config.yaml
num_hidden_layers: 13
tie_word_embeddings: false
train_tokens: 281000000
MLP neurons of a small language model. Each row is named by its layer, matrix (gate and up: input weights; down: output weights) and neuron, and shows model dimensions 0-191. Each number is 128 + 24 x the weight over its row's rms, rounded and kept within 0 to 255. Numbers have three digits each. A neuron's up and down rows have the sign that makes its largest values positive.
After each neuron's rows, "fires after" lists the tokens most often just before its 100 highest values on Wikipedia text that the model never trained on.

L2.gate391:154135069116156110164151083118149122164129099094166133134110164111097135159148119156102078130098154103143158075090136139135137147147147124135149128149126127128138146111140144169123122116107161122144134129108149106132134098123092126094082170108156162131133117143107136117143118126138121077136122085114161126095117120112137089137137125123151100130140178156183129132090135135148133108110098147120104083119144113112112141163112180123161182153143117129118102102140114097122143184141139089142136119115144163111132140174162115141148172108164138122158167137109165100136128169153133096
L2.up391:129117124160155116143150178119118107127101095137141127111149094111172114144105165075128147117165123119120151110159108160121113133123108137123110117127104131198142123102129112140108135109157110095064139104139138122102137118136063119141115130140132156125099136145081151129148173161111116122107118127111147158186116106107156111149111161117119115114123197132125149116119148138126125107085133111154119152113143089117107084096092150107134167105115117134108124132100152101154083124108107120151151050137111164147149140108147126111118119122115186126148110140135178142133156140154097142
L2.down391:130141099154114102150160134104179123150147120154161116095096112141113167113137106120098141123146149139185119150132131141137125152167145101103111140132116136111149092115178101150120122145102161160121093099086097132127112127084175166113135116127155139111157136141119126152130191143145091156115099141104120159130101154121073129122174120130130178097110100100171113145132109119125140161148130139111174090147126157113180172143145126164109112155168114117148127121168151132110112118149149130104112159103135098165118115125115151115138100092148098161128101116155073109112119121138147144
fires after: " |", "\n", "-", " ("

L9.gate166:119099117139125116150117122142132075136083121158104143161136108121141161146120076150141131154124142136114145097076123141140150137123145102119133165128127142127084155168129153115122128132146142141105140115147111117113149114085108118085110119112114131118126103138119116157095111121158144139146129171142091084110172172137131151143163138103132092144115195118124128120135123173091129131106183149151090106089145128125154153145127107122119134139067087144156101124131093124138162128096087149134153060138169090161114123133150125096151123087135101116133131120160077150096104155134133167
L9.up166:120088101151138088107095156126116074137140078155137118142149117154116111183119144125121129132130095130085141135133115103146111156105114159131138176142114127150133099127136107151132133161119183165141092112115136147135147138149093134126131182121127141131159131130095129098133119128134170125160146143114108139115177135152140087107160148109142107135118190153112101116135160114071141099119173146073096103108141086163128126123120137137087129143095144131148087187119124108133124123118137092120160103154131171121150152111129072152099129096109132139097121112159102161152117128088135129
L9.down166:106158112100140133142177150152124156132155143153156126132099101140108118117120120145149113104158107158132099143163120115135117131128134106141092125094131089151122136140101136120150167142139124136125071134113128146157149133141151147120113167112139123138111154106126149176180180129126111018112109126152136129188084112130119134113114121146109166129132035172115111138112128126169127130131134136128150110113137132136128131104133128105145111122119125126114147136150161151135155123119160098136127165048069153109136126120146142152123144102090161137129128154098147141140126100136116161
fires after: " |", ",", " in"

L5.gate70:155087100115143101126135111094132130151128115105133139112112105132091141131118121097131082104153088102110131105164099161128132110134155110134124136151143110139119139146131116130155152088132111145149130105093148107054184106161111108093125098157096133110137100161123088077146134101087129139206108155098109123110130143104114107122162111158166088114123142144125119158087131145105113147139161122129107103093137116111120145090116132106140132108135112167118107146127095149116146102140149122129158119194132171135143100135142113104126156152070156098156138126095122099095137102122125084
L5.up70:137143136107165123150152161119099097154142110114127174092144104150078140138137084138140080097115137142142148109095152137104126108137119083153131081108142137157143137144138126094142159089147150106141143089155136109130139168146091134126114086165146132111122138109135095096113109127154127132166119176123150115134104120125143136157137091132102108120152149116110125109169074149124108109108162117142122122106152085096113150134081157116134137107155149102093150187105105164136118141119137121136154078154134163088167135102107135132156134133112136075135083162134155095146084152141151126
L5.down70:118112132153121114138111116112140094128159132144134107141103152137119130125088135097121135106125132122075093195149109074105123142079115120118170112130111176114119114180137139148131143125156108156119144082178101164132115121144137139150141123098125175106112135192161136103138141106137109147119101131110128175163117109104116126147158138145166159083103130088104105149104161118110104136153101135115155117103124109115157113141149117131144152155099178101174115126127114140120122095125132124162116059156142125123146168148156133113173179154104122150157133141124150151133130137099085129
fires after: " ", " the", " (", " \"", "-"

L3.gate424:110166084160125090118125156139116123127126158107121102196137101146110147109108140100138165153176149160139176094129153154148118130131128133099167099147133118137094097123126115093135130117170105157124097114141116116137112128069094106154098081143138163131138135141134143184136067130105176118164172135111112117126110138141146149161119140123141116122139105154131139121158162133095102128126104071099125113118135139119111130129143158149149153137120098133088160120077122096143120086135120117149112108146118138112127097117071180104153133093120174110133138138111105125148167139124149152
L3.up424:144123112126143079131102151121167128129150118130131128122174164119132151114056110099135114134118115152147136089148168147103138115108107150103130180151150122158180114150141119103158116145132160127167146129126116140124148108102133149091087131131094102104148121210168159146114146083141129142122162119135102167113123139163192184128139141140142132159149146112139133171148143095143098140108143115096115129107130130146136128112134059134109115115142159131123093095116115133144141086165071128153114087112111154168127135111134124137154117146144122132147158115140151145160134116103123105
L3.down424:123088167127110120149160137161142088099136120135126170113136121177127109110150169152131184111155096118109128143131113146132095147156157162170122144088099112104087151093157132144111141142127153140079105107165075147094114142153154104179152131143158150122115178104083134155135121155124115150132132155132115155099130126130111109168148146093134150120134108143164117111120074140112112108122104081144118114140153138105103125113130163108157082151137118159119088166138148124102098134114177158135121158143162073130099134102124101145143137090138143152159131119114135122127154115157135114
fires after: " 19", "or"

L4.gate153:114106121120120139114127105132101122150115140151128139124119117139145120181172127150120133120135164142125127116130142144087128143099125118112120153149135152119120155135124143161114146124112140166096153173117153077142111108118104076109100138140081128131177089082117085172131094124117155106131143097111125097135090140118163136164103120142120129097147118133118110122130113088110087114101132119145100168166115148126119108119100145123158096133114118117065120154109093090144173051081094140138119107105124156072076106147129140119127146151135195091135137106137137094100114138131149111
L4.up153:138123172083136120090141118136138101155170116138103147122139117118134122127161129173112175125111111119162164142119141140130123122178171168146110183165107134108113137132138132142159121120107144095118069147114088154082117113118169100146151187105140115070107091137106094087145109123138171140083119116106129108120137128153085097100131126121170116138119127137148110167120144157116140156125160130148120133136129141160132144135127095116128117137136085136127085118104145109117135126129145117169122143117201088078140107134132136115100104154155160123098134128111147088159153097145126129
L4.down153:150158107125140140128151130088146156121152152137141130070088141122073164130133147151125133136145113118097158071157139128092146149121066087109137109141127149122131105117158132116134083136129069155142121112150125128130106104134133155084147145132090174168146146104143152160136134099123158135152130129119191124099083136165082126097126129175109141097119126103128150110136123133138102131114155134091111099128145130148103075146120127144171150108112141116124141075117130130159124166103150141108111080114109135113130189121121163086151141139133129160143125143158128111142104119083118108
fires after: " a"

L3.gate449:169115104097118096126179115058144136161122119131089165122109114154107143140155140107129095113132142107146132115120148121051149126130122114149141129159110143158145157133138154113147157137159100172091112112120118088143144103156159097147133080159106106126156120136102127120142131153106136087138136138137124109137108156120128096084142100128161134127169155129119150103125123147085129096110073137108133075149125107109125125146168123103132109110128122163099138156093131106089139149143106173143145110162094113103122130155173142125122142181095135094146148114099119107090141079126106138
L3.up449:114122113090125134094128132128153113128109111118126117057164111155152161139146144115079105097111116141120125131118139144099136128073142097163084156096150154136142156100161154144135148089128140155143142106162117124133102146145153179156158087141148078134164121134157129117137110136159118140130113101117093138092119141120106131091095106118127110118106161139087153138147131151089075105113127131157122133156079124140108092126124107066115123124146113097090159160177123130143112138115134163100151170132138170097106150139126151091135122134129123152116119140162101104119147112139189105
L3.down449:144139124166146172091163114137088130104155139113125122146102083084138135122115137117165136171155135165117123125128119104166146114102084127125104121173106109118199174164139106133143083121122117175133123141131121105103128088148137079164114171109102087103086138079117110141124134128096141142123097148154136131143131118131112114136120151195145155101129144108129104106123148126102142127139157140129124150110143079086174138099139117113128133120152152138130122150102137130130104124068096089126135142055153100148117109114121142173141145119134125092104107142128134154105131139135122157
fires after: " ", " (", " with", " and"

L4.gate128:113112104145167121185165173113139130134134136108165119132165077166092150118106106097144127115080113173141124082119144133120094133047124120087135110127136154083131104132130117125100093131133139131160125121138079146137105109132082113136106099157132158083165101136109148158123079132146114126144136157134114115087155116128122189157106142121126109084164130096133125160141113108138111132134088106101095111134116159132077119175119093113122154119118130114114109133076146126136117113149123129155128157169098138136170125163127119112132157141134166129107137129111115143153140097133132131
L4.up128:125149141129150107156114140106121163114127195095116131182149142112119126117137124113132149092107162131097152153139140122159120132085150090117151190106105122088132111118116150139086062092129092118149132125114119099159111149146129101100155104154128125125142132125172143105109107123122193114113132140148100140140141163172103130162185112131144127109135175127118098160152175120109122155194182126099132120135106138103131127151096114140124120124110115129127132158110133121146158122112143124152109144138083104128169107107086115113119120181114136138156154149128129107185134145102121135
L4.down128:170115161114099121126089120151142152141155109134100136143087123134137118126124090134120155092148116111113082122075129125104159180144134200138114117146134125135144145158111143125106147137148182109104098096125142127084136136118150154140140116152111069112110121112132129125158151081161109161085146125184155141141158138122121102083111111133138139140133132153133126113154082087172158101117128120140149150160164125140150142142161129108155110098188125111085148110120159146074128116091145171124127116085148144108135122129112108156101115141092119137132146095122133150153124124175139125
fires after: " 19", "In", " km", "19", " December"

L4.gate476:131143084169117106127096171106150149150149128086119154131099118174153127110126140077110165128141125127115130118162127147141123137126129157112129115156154162123167153103132127100108137091134120153120082090135118134127141128130115154166109058146112147097195111117129114173109126122078079075168177148127172159130140105141157159132146122142125116123148126148123126119098109114127112133117129113125121094130144104104102180147166154123150129107086147107110108125095148119175171123124106119109148101149104116146177080158152142140140137112126142090128096105090109118119108130136111109
L4.up476:122158138101148109122156178122096163128131143125122135201144083130133141153167126088116137168131150130141117128113118124127109158149115126114118134163148138144088141153093104139137146116142144132153119128131115131149134110180113145151121110105122176113124107125163082153131146130142102118108097114124099097177126129151149152106149088125113103158152162153122129164180110188108100163126192098090114122113101137140094091118147127162142104100117122147127171120125095120111182129131123109129125071135141127126131160139148154131148117141167135109070120084115163094116168112126120133
L4.down476:125104143130116070101126153123127087115195157155099078121104158169127103065105106113146176131117132128083169164163145132124127145153125128140169119127139101092151122155129147139169099163100133110111151128095132120128107107135165126129085096118114114115164144160111155113140154100160126129149121103125121169068154116105112166121154122145148131167125111125140154132118133097152104146153065171127125112120083127089151117115091153151120120135115138103095088127140131135167112142135134114133107159113133094181106144119130136086123155125119156123155132115110102140116104136150135138
fires after: " in", " P", " In", "ur", " p", "or"

L9.gate60:130132099151134116112134151102150121144120108137152166148127132128130109136078117114149122162157134081121162122113091111126117089074158122147142138158134095095148101175120133125113097154135095117092135105133108141127154088106094130080120134139095153121116122160153117140141086093134115138124136109174138086139134156169151175148148163120152144124166127113114124150126115134150130162142153097106087119094120112112097156107150125158118133155110087152115137111149151145174117158158062183122110080143139148151152108125143138163160138139131137127130156059120164142133127129084146113
L9.up60:120142096117139076138125167169124172159106117120179137086141092117162092135089113188091149140131133091083155088100109165148091108138161136155127136129102127104110163152121107134090111129167107147119122147111162110149142110138124113146115110125151145137129116143080106139094107131135157148163090087148062121109120123094136123134111110172179118162082173138095141123161151139162148107124153127131124075130121123123124121133130103123145120143125126130116128108112102120099112099122131136149172124117142103134141121142116115049157137111113128157128127144125149136163119098154137116
L9.down60:100113114127105114129097102111165099106122124126151139122141134118101169089105168143129141141089113178134112131162126120136108151110160177106106133136149106133148105122127105121122130165142188107131138135096094131124135145108148111116124126154141128131090134101163067139120131144087128111107155166113066109122104147139137150054152147098105140151105115107102075154145124110101144137150139111128091173141145128092135117133112112147145098103142101090109123121130134160132158080132136117112120130067131104094162091129127154182109133119095125137124122100095126127098156107181110163
fires after: " |", ",", " of", " in", " the", " and"

L4.gate150:113179142134149103120177168152110119146177123135152126079163100139138127108142149154071091122087139120134153084150135134147116140120112122161148071166116132140104123087139123123147140114123118087117137147097164124132167121127151176153106101119093119110089139121133121077160144119109096115122115133112143141102119121142115119166151133141120125117134150087161124112096119092141147133132116140100138097143118169144096157113140144127110123141131142144121170185131147091103145158140146131131146165156103175158136081126112157128126174147133155105155119152104149120104139094158141059
L4.up150:158107138117163132130180158161126117138095117152134148132089129101173135119133140113152124136150141139162085126109189139124146113188150138126076119134081129185143127116092134088134131142125145115065157103158126088137135129144113114099131124140120117168110116137113104149141152118153120143199106146136131096143142137134162113122138132128097144122146154092095120084127125156135084150126150106129103124162126112108099079125142181125139107137089111107146151134088096157114176100088127149116106100143102171146140166139131167126134126153105103161116153117125123113099126115127100152
L4.down150:086084162143102116144100098085131140089160119113095131086134152084141140105123130131103091112131133131095112138147138090130110111094126159152170133114072123135131149091134126169120094114132139104117119116112117144157108114108174143147105122128174118144092155142083143165147125144098127101164111100070160175104114103134107139127181164071139127120147133112112114145141152135106102105135132104125128159132137132108152120156101137120181121140168122160152141116124144138128143169137141160163149136127132130102110134147161147123137177115149138095078127178119121117128165091130115161
fires after: " ", "-"